Part of a small language model's weights.
Training: a variant of Adam for these matrices, 416M tokens, 6353 steps.
MLP neurons of a small language model. Each row is named by its layer, matrix (up: input weights) and neuron, and shows model dimensions 80-207. Each number is 500 + 50 x the weight over its row's rms, rounded and kept within 0 to 999. Numbers have three digits each.
After each neuron's rows, "fires on" lists the tokens most often at its 100 highest values on Wikipedia text that the model never trained on. A number after a token or word is its count.

L6.up39:547457470529484499539438467503504463471454509495557518536598481546512547552514570616571398512615469425501498557454541597536591572477535489568541503483422483540537438522411531513365477471541564535406562477595508496502597518507432478430460495486413422458459498461493440537511464536532445486475530432526495536531480473520448517574510630368593531500413537492489564500530481424505474382493
fires on: " |" 22, "b" 14, "ian" 6, "|---|---|---|---|---|\n" 6, " votes" 4, "oss" 4

L9.up375:441471555475462425533481486542467548341512517551558480453459528488557473527624502625498448491510534486401543450612504543550490517450570524587477476407529544438529422522466573473426387564493477471488494505513445517484553467485527581425478463519561503510460497521524476502598453501577537481568425524447527492464501488479454421460451564533473537470440483508538475528471585570530480493476
fires on: " |" 33, " |\n" 28, ";" 12, " " 5, "′" 4

L3.up767:472408499541524532455498533458570451413485484465430501551527548552519494531354530453466374472546486519459458494539559539599514493520499448531505523571482480449458447461469607469573537528449428515475454507572466486457529580516474531526519485498412484512500455520459679530459458482518508490465505487390498510495515406461567554456582537418513619519542447478559500488493464520542493546518
fires on: "9" 11, "7" 10, "8" 10, "2" 9, "6" 7, "\n" 7

L9.up213:545455508440577527586517550502567561533479467521408500463443431518498497581472428480449501476534450453417368493540488504511578636549416597404523480469503506538503431516525467495587457505496450598495449578467465519479437470533545483449487472478516553499437519544621449529479451572616509618497433522474548551549504517515579497523509510504492504518501503426513467572458439510530440443550
fires on: " An" 23, " A" 22, "ol" 11, " an" 6, " R" 5, "chitect" 5

L6.up842:463523509420453431489466458551541471523560510511533447484558531574529483508494623477520434461469497519582491495593539495450529492523489486527532511522511408396543437581437450482516479540498477430481428515539528605515542609522579565485454417564455481568552453405388452518458503485649440373448546472530535462571595559502512466516491541494491503482542458460598439527441466519439508479503
fires on: " of" 22, "'" 12, "w" 9, " fem" 6, " Votes" 6, " life" 5

L3.up114:482527539393459508487527509533504486459480433492501548566420517497499439519521519526440509607515439540422464495530491462546484369493424446525434600551535548502543342474561503439434514513592536540464515597529537435481465561514508446425458430534539472476453475476469541495586467510535450394548462481443524526430406527510489492425586515493459527497540562554500552450474591438484492561548
fires on: " Dav" 11, " land" 10, " pe" 10, " population" 9, " surv" 7, " artist" 7

L3.up634:560454529467590586573456487486543475431584557433480577433476562539502467566442468410528598606574481494520436491480492485442682490486462505577429525472453533513577556549506539506595458514557478486520434571438524468520497613514444549516504500531517481543494360494475491507499484431492430524521524510496546494500555553535432588513558520486454514509515458467511550454399468563488433419487
fires on: ")," 31, "ack" 17, " as" 9, "ey" 5, " the" 5

L7.up515:406472568465561476498411507413569594485499423517490502495436446488542449491407421498532442479513538466434465516516536462498492528529466439486418453445537495454551511427563518456488457504448623433486600600510606627531445522556465527451594488463535499474419468567489547457511362547467521506397493474485526451482517489544480496477504538470540488511519483441580386495483414480531492456461
fires on: "ar" 17, " early" 17, "ate" 12, "oor" 4, "ator" 4

L7.up657:562505538495488471489558505478507485558490524581525428532505546561575451473439552578492568430530476548435536453497472534606452484439504645499523440548494416505485438488442559523483455529403505444482432495538517517546461526479380507440511534486502421611496454485498517474475497511583556465502575461532496517525550515478533491512621468506518594563451445462494451555420600494460454500478
fires on: "," 68, "ers" 4, "al" 4, "ap" 4

L8.up231:560529559463562510481549477517456581512440560481378477514399494504450588455432490476501485546484492565496504448511525500604554541555401498489514397594498481524572429444427439465510424407589378493417530443439540483537578574460499495495410417514543411551474439437463455530406485502483514463556569424476496528472436542535485514480632509459466548550482573537513513522477546503459524492503
fires on: " of" 43, "," 19, " in" 4

L6.up115:444453553558530452544522523526543542557459509368442527453504476503560494540521513435395498393516510557430357528523546516568480585557517508523498419556483536522500569518481517487537456495422541486495433535489524493515520499513520530419596425619435510523448556503496521502518429460526519471602423497540507538501438552547569403560545569506431497491575447480519438440534469544431467482590
fires on: "ond" 28, " God" 8, "urn" 8, "ed" 7, "alk" 4

L7.up560:484490532509575484441486468402599536518525409456527584534407446573573567526491467448512490417585427524395506549424487522580475435523481466591535431461534512412426498445516519471458477518616522481479515591577475639502494545455477451492511519542527519493441496550492507467501507451532500482590486505497502496449558546587448580479501497498545545491470450446547461469558413453544545446530
fires on: ":" 18, "it" 16, " −" 9, "ep" 6, "ed" 5

L7.up440:481495564489504544529502374450558480542491566521515478487440589481513454572462421453521540514432533436472504494479508570510573557452452543472423524549516480467584465541481526579545474537553463509376538457374553519490516426451455585547506504494473463560537452435526508525391439435523441496424472524470508494512570548582546468592591502510470540506459569465545546512389409496468499474461
fires on: "ab" 17, " of" 11, "ib" 7, "b" 7, "ight" 6, "p" 6

L9.up922:498457419497515522476434443491553544479576437548421550487606553424566542556495561493482555478471531642470461536516471476542437553495494507587506476492524484465633506527521595491431539472460395570492514577486551576563473478476531508486510525503518511506586568380500514589541543554455587515540482429518544479452433483514610546559428510536470553466529523515445486463475509461464555604483
fires on: " " 37, " w" 14, " And" 10, " all" 10

L3.up344:494524563437501472505497434512405432514590467479544485447484463544534482446505576369529521516455396549499480528453435521596420372507491501469586484461550439510574503419496499536535508515558485526524550456435468521500496507430560587431450614454422510497492525526472456446502414471553549433535539518517500516537519564511448469486476463454441537554389522409484494445554545568543539517467
fires on: "ists" 25, "ent" 10, "3" 7, " present" 7, " students" 6, " only" 5

L3.up723:550437632462545509553534630508577479467420533415451504544585483532500557537497455443498580605514525560481542489487494453508520565440505429427535487510418445500468357511520402439560455569520587550555515521438508486541556414467480502440495476435430467530473447519504519553503535433484610580465479387520499459526397509474463464431502523485438455547553515503523498533526531479528400506568
fires on: " Rail" 12, "ins" 11, " rece" 9, "ross" 9, " Conn" 9

L6.up627:546445454473480481506468442470575448532482451438515469586512527531503528538473516508537479563567556452439438468531573491523503541541479415555475506612547503479468460489486525526614505368502425537455584573520511495572488583452559538447492543513496528520537450515411413547507479539481515460503481555475536518477555500463495524574513474468570534525472473462468422404560464355588462521544
fires on: "e" 22, "o" 21, "ro" 7, "ol" 5

L7.up599:550551524512514518482468550537492521468526480408480443610574498536686467585359551490499525445557536508542416444391533530423492422421548445516550548519508481575447510491434551476461565514457612482504469526504543537526490548502487525478536649571509535486453452480436482481495531492573508476443469444492532522384499501442471553579519417513457540497475592496478517547531506478418522565493
fires on: "8" 37, "4" 7, "7" 6, " should" 6, "ot" 5

L3.up194:429486463569549550573367540452467482518461502419561419547455511525479530457422515462538500528601480604444528490444454576445412410465472501507520543575532595525560396470465494401504504554429482516514546536515449548505555526567480490531509473558477394514453478377565514550470517483549464445591433466454531532526514497522500483524484513511498615450463537511457527509464497449561435428471
fires on: " both" 17, " ins" 14, "ro" 13, "al" 10, " so" 7

L9.up649:457498488367578456451495458460509553498510559492557542457423541479536517501434485603583466561440542600490453509598601570549604447551531497483508467530505475523578456483419550520491451467516485500540503439596438511483474525492510593459454567443593446447513527415488440493425477477445566481489552513502472504460529444544500437463505476512558554526455454440498538493425499490519563552481
fires on: " of" 17, "s" 10, "m" 9, "M" 7, " m" 7, " as" 7

L7.up271:457493464499605440401507404468543594494510540522562439555521448524485528488454560528485460494494467532445491497568528523538476465631490496437527429445529478460520456407458487420517479539469495479424565582388505592538476558494529508531489609463545471530423480483424506506511462532495429547458363504512529466581457518574468500585533540396557504474496440475572606517453446394552520499425
fires on: ":" 12, " of" 10, "ed" 8, " about" 7, " after" 7, "on" 6

L6.up572:483462503428501462453559493512427487460568479527530532453487568541545604488501498529447424623545486520489502612498642529490489486538500518425429528496520511501544497435570580499449407566493490545595454524551541459547529587539532575493443578503435549534613545526497446513523486436525426386524481424481533529494459515490465491476495536464606512452467512559476512461499517502552480471464
fires on: "ible" 18, "ort" 8, "d" 7, "sp" 7, "ent" 6, "az" 5

L6.up431:502484551490516538498470538493512458456523439536435580534384564482507566452535466476520458523497472518398480547507570505592526517488518481432497445436509548567539509495463428501457439502403429559443545502530513414543486533516436462432586391591551519536508501534454613475486431553557478533598431519516529507613483521530472461540486530494490522551392502500534531472543463524489523459586
fires on: "or" 16, "at" 10, "es" 8, "ellow" 7, "z" 7, " /" 7

L3.up570:498469576471511512627458563532455538470463538558488559579487454485492470466365548518553412545553498531504435503436516563561488484421484421504430462536509506565551513518411539455536454467485550566496513451552531494482485501535388473563541458529444459414394476478456534522582416450502507479537484533440577512572618469556512449566581485431424555541464621488618496455552479554503530452560
fires on: " |" 24, "ü" 17, " around" 9, "ots" 7, "ines" 5, " up" 4

L3.up386:494522469463509468538514434461536522508550527524480543452550478473577540442575547480586445510539478571419475489461464503443499557455522560536433505477512499482547493518486523497541380567483428480483586548462572477528491444571546545471570525521387519451573558511491525473530487486449410480445570494460568522459521480495461495577523477457428512489432497551406475503498526432357450556500
fires on: "X" 24, "to" 10, "eat" 9, "as" 6, "#" 5

L3.up728:517452507479492511467466471480455498498509482475578527451486457536596560533508497448509452552549502473543493514553540526526491547493523533373530544501555502578472495559509570434412525540522495581526608524524457573482541568567550507556424504426554535544521510466499484539468493554467494423489438440413517535461578486494446509531511549397535518570416525417459386400489481391532553513417
fires on: " and" 44, ":" 9, " week" 7, ":\n\n" 7, ";" 5, "\n\n" 5

L3.up989:440454541472536549575448498436518542466502549392423477513496514598590484524430623489438449523544509520483474404546504557540513565588469471532453526496566499465543459477430550469488435568473393470422504552497478472523626476525453514526532480514462467519442489465514584579429430453510501431512477428425564532435585547564486431490563507540443556630451568507478519426460485451584500550447
fires on: ":" 98

L6.up134:542494538395422557590557447458507475473472475578492538525483601469591480584509502545568499502420518478471415499449510541508603501481489601481490481452491525491484467491554568495434466432507463554430466441475497431505485406484554461478499534485579455409388548506640459500485385459539533467609460444580533426492517501543538540459466501477549505461460478517554553378509464421537477581454
fires on: " |" 74, " " 6

L9.up258:568432501415495487510500535545543436511509533459446524490368539523556497492505518533510392562513387576483394461556521527470573562448491488515445422541514451525491511548494483503580495450458471546511508458458507621551527532599503449488471448556454367599378520473496512540499534455474473543542560488467451450490474499548403572543559533487521542561426509529560441479454492414483581539498
fires on: " " 24, " is" 10, "ues" 6, " de" 5, "es" 5, " s" 5

L3.up678:489440502427563472538570403524553491576517518443470561541419435525450467545481473551516487530532485511458435472408451503494529562390473513410519521545505508479577451501528479466498434426475490461482582489527496461539519534520509439526488499571474489467480411516469542494601535513543546521488467491498465571458531567465484562547452503559400546537587504579592463505487605473395577485499
fires on: " school" 10, " organ" 10, "rat" 8, " Sim" 8, "pt" 8, " process" 7

L3.up950:477408548559481527533539548519436454461498635455409524506414529555479475539530422477488457540487441573447418572587511492519595487527446534600467495439594555491502563557485528440575492572465584495484521437472543446444552530582529532515548371514566479483524488561572568548488497545485510504540493459498501426577469532592483452502484506490499552379514442446560543526448460548509481410499
fires on: " as" 19, ")\n" 18, " |\n" 16, "hi" 8, ")," 6, "u" 4

L6.up527:469476504471584475512472493494388496523534489582426515507504513495476523511517537444474473527522529486439467550462550514532496457546442527510498512568452533471429552557495452385424433551561469546451562449470492544625463595487449557504517425601556434495394603480454453530554424514489506376564539499535528446483522571507498503477510478516541550501421518563578509533510467489508446515446
fires on: " " 31, "0" 12, "ib" 6, " New" 5, "ab" 4, "ath" 4

L6.up852:530469532439508580520488410496511530552494488488515548474470534509570483560496517508538538517472450586502458404480613549510541498536576514456467429496524515566516463552542507565573504450447375563448574480555480518568465499546466556487502480370536562555470537449468456526453501459554520545535544413445548524494637579536516482545525500399547543559432462384495514594544464486480472504423
fires on: ":" 18, "om" 17, "h" 9, " and" 6, "eep" 5, "ok" 4

L9.up496:541554480553538540496505442547520511542420519500439554484517595425531571521513527538498433500473500441431431510543627507587476520554390427513497495585617500548503522507503555493542461515508407518396630570552488499623449539575514484475452586444512483546457523371419485481478493530523449468488464468464521459538519526505521597565523513501559536509420482558514472541500397509510553505445
fires on: " of" 36, " for" 20, " is" 8, " include" 4

L6.up577:499507571467532535499499534483521476523488589437464434549492474513510541426454444485522460550580460466478487407495551545507611569456541507513483490482480456536478559521495545461531488410504622509463535470490539497486465483502551537521521578533505389511557572457497467449430388532492487523515574522469455536419579489585523450521526601448483450599512468488602455395479492418523609506521
fires on: "s" 15, "or" 14, "es" 11, " is" 8, "k" 7, "al" 5

L3.up611:494468560501498469432568443482541444471488582487570451433445458503506434491541531550430515485470486555510506553556500497501498518497445498535509473463392529559479474451550492479446489538485523559514416588479548592459536473534590458362478454498521554406458544500567478534581467523469563488508456445562416489591611515475518488531437556536465524587476525551587577525492450483601492552538
fires on: " con" 25, " Carl" 8, " indust" 7, " histor" 6, " manag" 6

L9.up373:433520590503509477498486387460527480523509491376494465460437521585554450452563458456396478520441401440422517433566533493517548459450516457568496522511518383562456551442480541390460474506508548460483480481595467507506542499419546489481487485505502477462487494489557492528534453468494529467489472490539552551454479554526449577523436520544536496508502553476459439438495473558462517541587
fires on: "." 18, "1" 11, "5" 10, "9" 6, "94" 6

L3.up679:506420478509515596507519576541469548465530405438501487488512542509604542532496521534541483496619468513503501530498460515500408544569459496518504481485491418535528487556475544417430510473512508545494549515534496550569574508566544484468504526512493430513431486433494432569499395467584477425622498440434562447515526483519552630517529501520432585515477545538515441415451453500471487464501
fires on: ":" 19, " Total" 10, "On" 9, " The" 8, " According" 5, " hold" 5

L6.up992:440500513506503502463463561418535513537443469464543509543503532448472454592496441418496511500565503483481529537588531456507490456449533515546531443472488357488516477404427429469466399526533435527478461478536429425553504557547523501409495537522517471468479471411504447505531432527581548529566542375515499477462438444482468409432468472542457550578430498567619507565438502487556513547473
fires on: "th" 14, "ar" 14, "at" 7, "ent" 6, "inn" 5, "ah" 4

L3.up23:540485526512507481476489477433558484466532537486483477477530524518552582465523507501504482425569516508477527553519495494437550465525400550497518452525529494518465594466431505528536532496482448516604541523517461524549441429541635652530499577389420558587335535482494495476379459526495523529553530479471459458559590487456510469521511519415541572516522528431499486485560595492445448570534
fires on: "ens" 24, "ance" 21, "en" 10, "ents" 6

L3.up653:488503611488561416602510498475555560467511592432477560447426562499503443454513405437469476577460521513454473450475489441540678461446446527382547499508512444461577381490522557527482408536485584503478436530444486448477468520471578517483595587558524511460558551554596534491485497544519456492459600456578440506394519507435500511391562559538528487584509498416486448541515431530545629526516
fires on: "stra" 13, "ne" 12, "one" 10, "O" 9, "cient" 5, " many" 4

L7.up1000:528551480431505522493589493457425434520488446472578514579471479587485493574474552510508509549572411529554560536534560573459471463473541490510487565465473439484523478507406550531526493492444449487501565548555531498529513578541455514470494539465629411521457411477414475494444421460534525452528531465481527500551641550656528453545458460480522531511443509478459580437450449511458410535519
fires on: "," 35, " and" 7, ":" 7, "omet" 6, " or" 5, "ist" 5

L3.up162:530488561420533605539435564530617583514456498468517563549520460479506533587557435495483457397500530592430536506518606492478513550456520535442495421475493530409594568581429495498366563517524521608488487616523451574463519495495535495517534444527513535543456456530532541490498511369537460457509430479546538506528507549458534560529478537481504463581465525519469494453463525519617505440566
fires on: "s" 14, "n" 11, " England" 10, "ol" 6, " Russia" 6, " American" 5

L9.up232:540475403539535404513505561516574493472548489513414455524504532506544500496507535524461379524453385406408542489499453461624538533537409495554500424518508480501531518475482503502451485619456463526519403538435445506593492495440571531449561439533570506532471482506528476566416460560520482483394507486506460607555488632424456480507510593508554507604463526416491440497497512478551468642536
fires on: " F" 29, "en" 11, " f" 9, "n" 6, " fem" 6, " d" 5

L3.up560:497496534521524551534473466495500534520399515490478393511463487552487551562562517515510441577516454446480509472519594580554513595418546426496501527541415384542482498582447462523490586601481478422489522439439504513500456447503407557501543458545550426598483457505433485509480482426487475419522507467488442467527559498572546501542582513501463531613506549438569430491463476539534586497462
fires on: "yl" 49, " rem" 16, " express" 11, "ut" 5, " inst" 4

L6.up72:460465480536471482512436401522504491574409532558471546521408575506543550509468545458518519536532515447460479483413471562486487411630401480561491503529538531531527488549429478525518483510513605468470497518540444499568483530489462551526542472501562412532366449493486514510516463504533440396541496509484479479547513536607490442572550536496574529468387519647501521520412563491490436472511
fires on: " both" 15, "ir" 13, "arter" 6, " hold" 6, " Win" 6, "60" 6

L6.up315:499504473432476489535508488477484626577453458512524567574520483508470497573456543500560448520508530530488518452505492505550523442617480583510610445515485476385475413506482450540513461421534538586486478575512540587527598485559551516445479599435437526572539440526465487521423462530546480471437466537502519503633442547561420623594431585490552518573487419460427537477514561486500437508432
fires on: " for" 22, " about" 14, "eck" 8, "burg" 5, " Ref" 4, "ak" 4

L7.up736:626479593489518498485582527466531560527422508426519435523497513490586489461479494455481444545532482504487517575475562466501543455539434544530547447552490434497552534438469504549408436527466491566563509541469470505586589536554564433443446523494564512458514511536522525518455432490560452528513486453445427562566484427477413560489554582455480526550528571483496539526486629542500468498529
fires on: "os" 24, "ens" 14, "us" 9, "en" 7, "air" 5

L7.up863:531552447535549533459443477513469529561481463467437444498591531560468550578438544448539496536532433516517466532483498614473594555559490463473488518512478519603540532467507580453552468480547480593478600479545436487525487495541465428448492468426374458465529568417549458523525515496484517425444478484451561488559475462461567491484448582466488501582449481507428556449560425518467461465494
fires on: " |" 34, "g" 8, "on" 6, "b" 6, "m" 5

L6.up396:534518487504514523535535522536493488540522543524482480455466568428582526602397500493531461539423529491585498467464502575476547568423407505485481469500509532545545410440526620464378524462468527547445460444506579431506480541487491562409495516606467501525460517436477465519416470571441526445480579433368518507554444465518601545473533507538543545536416478520611555407459523457531522582404
fires on: "8" 32, "9" 21, "urs" 5, "az" 4, "ow" 4, "3" 4

L7.up425:482490550469499443612510367506520568515559513479500405469550558500577544504545499545486541507451443462521498447570426513438546572497451445553581417473480402462503409509530595465510484539466585499519570556526537487531607417459532559466496593454405505522418470495468486555472530520566462444491517315587492499581531554507443529560539513519509514520436432475440546524429476414499491512452
fires on: " " 28, "b" 20, "ain" 7, "t" 5, "ber" 4

L3.up833:440408508521546527486517503491493548473492487482399515482459491479557514535470504589489472554507482502488401427523485551519498514522547388565550502467497487504493409541518565482417408564481490555565475512426577513433619498534600461459468514504451532443536531379454545544508486556495479511474440515565533535496588488439506425514457479502550488516326443505472353478494543518455452482422
fires on: "Z" 32, "ä" 17, "-w" 14, "ipp" 6, "|---|---|---|\n" 5

L7.up610:489508495412484539512512453492549583465531411525443479490547469558589534452478509557469454532465475534456509451540501485530529587432514545474485446472589601518498514496457619443414477445440526553438538529542468568530476517436571449552653460476524479447569473507488478508555451484547578480443464467507603540456488594440562478451547473522515512533382596452483606420522588562498528528494
fires on: "." 63, ";" 9, " |" 9, ".\"" 8, "\"." 5

L7.up892:525506546538459525446536442434496487469427504440531462488472507526534491567434537575564321439450518487556535448501644555547595500545471559448507450495535496463554462507402534497467521577484450464525498458411464445475495503540498444525511538501448437544535507487560462501418490491531559590534565443458552547461512496513531523483502503558613530538435554418485365455542617470519581558606
fires on: "m" 24, " c" 13, " inf" 9, " of" 8, "ru" 7

L8.up476:504518582398519506583520440508517533465485565450583422504446545491498508612454504374487572533506530608477493451585447559559475517499481499416488454554534518488547438529384518433561437514515434523516516539642466504512473546462458588359620514511499525438623557527515473486464505444498537465547518466600474468536549415543537442480517537485461510519493552522547419487430469515593505538509
fires on: "th" 14, "and" 10, "I" 9, "ah" 8, " El" 7, "ou" 6

L6.up345:518469476626570493455465508483523533506420390531449472569412475569552504496365585458523524537506468543497462477496549572464554473449572544528607378515490521515577483529346524476526567486441431488527487516506513518555495439491492492545499535498527487580413522478469464522461497453495490522409449447512457520429463433523524552493506480495499572501509425463447538489395478481455493477552
fires on: " played" 15, "ired" 14, " announced" 11, "ased" 6, "red" 5, " signed" 5

L7.up309:634458483410494497467473534501517587546459534464481471573558578514493483574467504465542499511501504540478446449592614559491542509552475416446442522542480441544524414533438456590408474474538431480490485489552483519496510572462513533489443464529477438477640500555515462523507523472539520492435491528522512489404454478490539443500608527524399566498482483547571447433498589500582528538468
fires on: "ic" 20, "v" 9, "j" 9, "s" 9, "g" 9

L9.up711:422537499488516484533574577512647535495485509584521443598481496574554481492513479484451458428464481538515508488442537516595472551425472567558488538437487488585453388337403596431420514486461542490480535519547412405503539488484503411527589500468426485540483553522505512519455468449517556494412481466520534523527564577507470466537571520532501528533473464519494517482557520450458516515513
fires on: "." 61, "ur" 5, "197" 4

L9.up696:550520487490582499501505486557481611475538541417592623537367541510507547402459574433428524560543517575429493366485600466523518458521535489555538504502496464485477522494429450478471487421449461509475576492599591581532523565485449482479544475485495479392507550554428546566491446456513558447572467559497490434542665460528527529541459524458599510539466458452497439428506458451463436573513
fires on: "al" 21, "z" 16, "wh" 11, "es" 6, "os" 5, " le" 5

L7.up900:677467537505458503532501439426493461556579556411367509520494529484533541523439483373530439548493459494470452485565532465435529523533452564416529490531457497495535522526474457476473524611453560478465459528558556506481494536458464569512561483510454489550464552564493447519512472420514492493514502552509561565515508612445520483515443508408515536451490434445467435431505571462527501521490
fires on: "ic" 22, "on" 20, "c" 15, " to" 9, "an" 4

L3.up927:578476565514556506590502422491548586433561473409487544529501503509527443544473448410522473459440434572433522428554479512502506519502525467604509542501515554446498481481432489447534538547447496465459561552378539442482506585499447576512520511480504506485451474490589667513438473525452530440518494444591556453572503540511529448442451527530468465551454593431536494492440590491524507413572
fires on: " only" 14, "." 12, "ull" 10, "ill" 8, " al" 7, "ha" 5

L3.up235:489463481439460572565515456456487624476426519568525383528535475508490591474556535488503545441544551495513458467505464604516652440574522500488539472467478456523523510578476498499504476464377515457455426515545471508523554511480486427520459619495495484557349497543506530539457529418519542452513410491528441535506422494489462480586456535564592555492538417482526492477501522490474507530424
fires on: " announced" 22, " leg" 19, " government" 8, " Division" 6

L9.up981:522447522405571494505444519447462516555427514532493528514560454542605485490578622551567544549481491483475451454463551551432493488493552484447418515553461502524546441452399519448422459482522444583415540536500507527527502480418504512448532546428464524501529567509527383532601508431548468498535469502510546513440483540588523536563529481556585551513479501476507441413487460514495466546449
fires on: " " 26, " +" 16, " |" 7, "3" 5, " |\n" 5

L7.up371:550466555472432446515483456484542472555402550404547585506437530557503478513530534464492539440467516597465461453487510543563528521522428420605529502534493503503499397495569494451502550483471562462450494508544521606507470582427443556484421484586502450509534524485591473513458434479533540462523483465532598505395559579587580437516549477533439523516457445443507436451504420507529563545520
fires on: "g" 14, "s" 12, "el" 11, "l" 11, "E" 6

L9.up671:488450582468490551471531422504442490440531463437472410544506470619630493547466449488528547527468542439480535602540511585512574513505443530508587493471514484497482548441423433493446478529478542521484565510554453544544485547480531552500451513525403491540447445459442510486394524509488576540499517492496527469505442519499511422536513563391554540525473501600529562584523547476600547448511
fires on: "l" 14, " and" 13, "ly" 11, "ently" 8, "imes" 4, "L" 4

L8.up491:566529613484539531474503454519556475510457487432502470460556585545517407522466455512546472466446506535443527610519451501477352473489512539448587406450561524518456509453478440568515488567492516522509455561538465570593450531547474500524463586477471479428489454484595515485446422415541512475447512497539485563507428482402401496484575625535498518426461576537465482483427548413524491530524
fires on: " and" 18, " rep" 10, "ry" 7, "and" 7, " profess" 5, "ly" 5

L8.up882:544480578537484467497416565406543484435573480454576478477564587509575441629443448476518472553483443525431509489524530469473542465547414462491556529584546500477466464565508498501400453470563459607541469486543542407508490474467587544501519492433519486481462578545486507468524521424544477511587500563533480510561544486535529502448498458571451520451496439343505481468515444506549423550455
fires on: " of" 41, " d" 7, " min" 5, "ul" 5, " trad" 4

L3.up137:486384568549431424458485507406445521431557530526550463582484519568490418544468478450310494491467504475549530460533475436484460507458473468532501519566415522471479541555500458514489462495498543488445477460542491437435637494466462488442455473605435462465523497502441507664552478464514529538490521567548477585588499500505477491458496550569469474476498476525449458469564590531473422659541
fires on: "_{" 23, "K" 20, "vironment" 10, "g" 5, " Kh" 5, "hip" 4

L3.up418:448488505486518520522580493543584499514505572489545532567410447550483593508509493533517443550436431599422410507577596519512518535480379482583523450450580435461551489446474591385466592564494507527505499660505516523520487624471465536464531545477556494475466449432591484493492511555451579454480475492435483471441487443479543491501546492521447479557443423470506441464472457457565450419531
fires on: " American" 21, "ul" 13, "ay" 6, "s" 5, "aid" 4, "na" 4

L6.up578:500449443482465577495476496477526568534409553440531589524494521491611504499472506352507495512506463409524461427515460596421484514533559409554430519533509578602546502501495537608455424516479542494546600541506506511459560479556470422516410480415467498491476500457540413492466515484508463409571526483481552492545570580492519507587492491432504501435501553519537530438498554410583575576500
fires on: " /" 17, " –" 13, "ab" 6, " She" 6, "eb" 5, "un" 5

L6.up412:532523431578451510511540573442534504586597483429392588512502531509563462467449452393433447567458501517576470544508484494472516481514404469511518412572481486544495483580483540537566462453499536468542431568493459448418562545505454454509536551480406521514520473474439498541460420534548511446542487505447427458427588483484518536410645572506581530522438469521514553495416466436545493435573
fires on: " Votes" 14, "y" 12, "as" 9, " th" 7, "6" 6, "at" 6

L3.up98:470546545557461530527505538477434519521484469410448354506590493551508512490519490478525518517554463511550495504442493513509547529452586543539528547537501512494452514587395593534403546499479514518464570556563497543497525559477507514468451531496520522549416509449423532463450466450442530422505521539508492409574439483535523515564558529528456544562420461338520481468473494524544518496453
fires on: " such" 29, "u" 7, "idge" 7, " women" 6, "day" 4

L6.up141:538457580569603513560596465522531506428457505537465537471549562502528453498539493494505444525470418532451363517586516542611583520461537512420525438476530506516520584478477480454490427411506484525461382472581589420530566496502489511439416463536485506482409496500558436504558585556508464455545499523451512503463477459481508521522513542569486535538482508462506501464528543496458486531478
fires on: "ed" 17, "b" 13, "m" 9, "ard" 6, "ond" 6, " Ab" 6

L6.up824:445506505542537463547464517525467525513465483519583465381511472487528473456544547568487444483449557476372404498443554496471578457462486500528555482480547529559523499457554448396465451617537461518415573516510530530527512550559488494605532583509552575540502408494498492527470526468499618402474428513523571499434504613513407433513435559522434487547509440458472511516477371557497488494509
fires on: " during" 15, "er" 12, "on" 10, "a" 10, "ron" 7, "ol" 4

L7.up629:490496507495521507529462438494497478377562541526484405401465595530575436477495458580520449464522524511473463472474469587475481526492525419521566504477547533457497545521492545464414477537587545566464473413444462478495456507457525431478544442572490545536474513481571497469582435579469636532535473347378506475491539510505468569448444481508529538463490524592466468492475509522574438490470
fires on: " sh" 22, " York" 20, " " 10, " disp" 5, "ham" 4

L3.up721:569467590515497531534511487400534450470581492458394539555503565557538473435413557496531383488528430566451490460537519595450503548527464491462554489517490531570577492492539523419481479634470472519449501595557486505484480568502551551423456463542497417438470528477429532600401408515535507528540505461528536561468495538498458654477479532487495554482458450539464514377447415478467468517455
fires on: " film" 20, " a" 18, "ography" 8, " species" 4, "anguage" 4

L3.up60:586456658462600490607589527499484528404614482406570446465524472538465487494519547530528553440390516492551406531602561442533547515524482543553606457506438539579491448484494420464452433567505523435475510472542401531488475490517447466562481541530466588512494537452502556504579586551535473475570458527451521527521557575539522497440446554594543529460568521422502474556555531407490496430412
fires on: " life" 18, " Gl" 13, " best" 8, "hi" 7, " right" 6

L9.up970:552521598471440385484484342461560483513518497421501481557441558582521466508456521541543520531457541447433482486444490530457472473510437438532479558540506523459465562426503469493504499450601528446431583609604500488501596490472524488502396478447483355486492588552445503592474433474530516413581556448482606577451559498557543578586511503514501510453444542495455463488466468495426375549477
fires on: " " 54, "." 29

L8.up996:533463482489517467463561500512425497509520534505464557448430442535584494439518625454488420516628493568463575531401569502446481540543452538466462505513508326505509422510404539525489508468490540537515517547492491520454580463534498530395575527499464432615581484386526485535495433515540516538512513502397495429460649495542668558451418476509496525454479508500478580443501452502472531524409
fires on: " was" 24, " be" 17, "out" 9, " Total" 6

L8.up931:471503474540541499526536411478555425514519539512457529477478501599503506537436562555574445513500489568556473462449544557545456564543463505438502568482487529541474446549412520516470477489389510532453531584513470421437486504597556587506554571537422582508452512501540453499387464487544509507518548557432507523482534473447464522466471508410522493599504444381630554439438414519472513429539
fires on: " a" 25, " and" 15, " Ch" 10, " in" 7, " R" 4, "-s" 4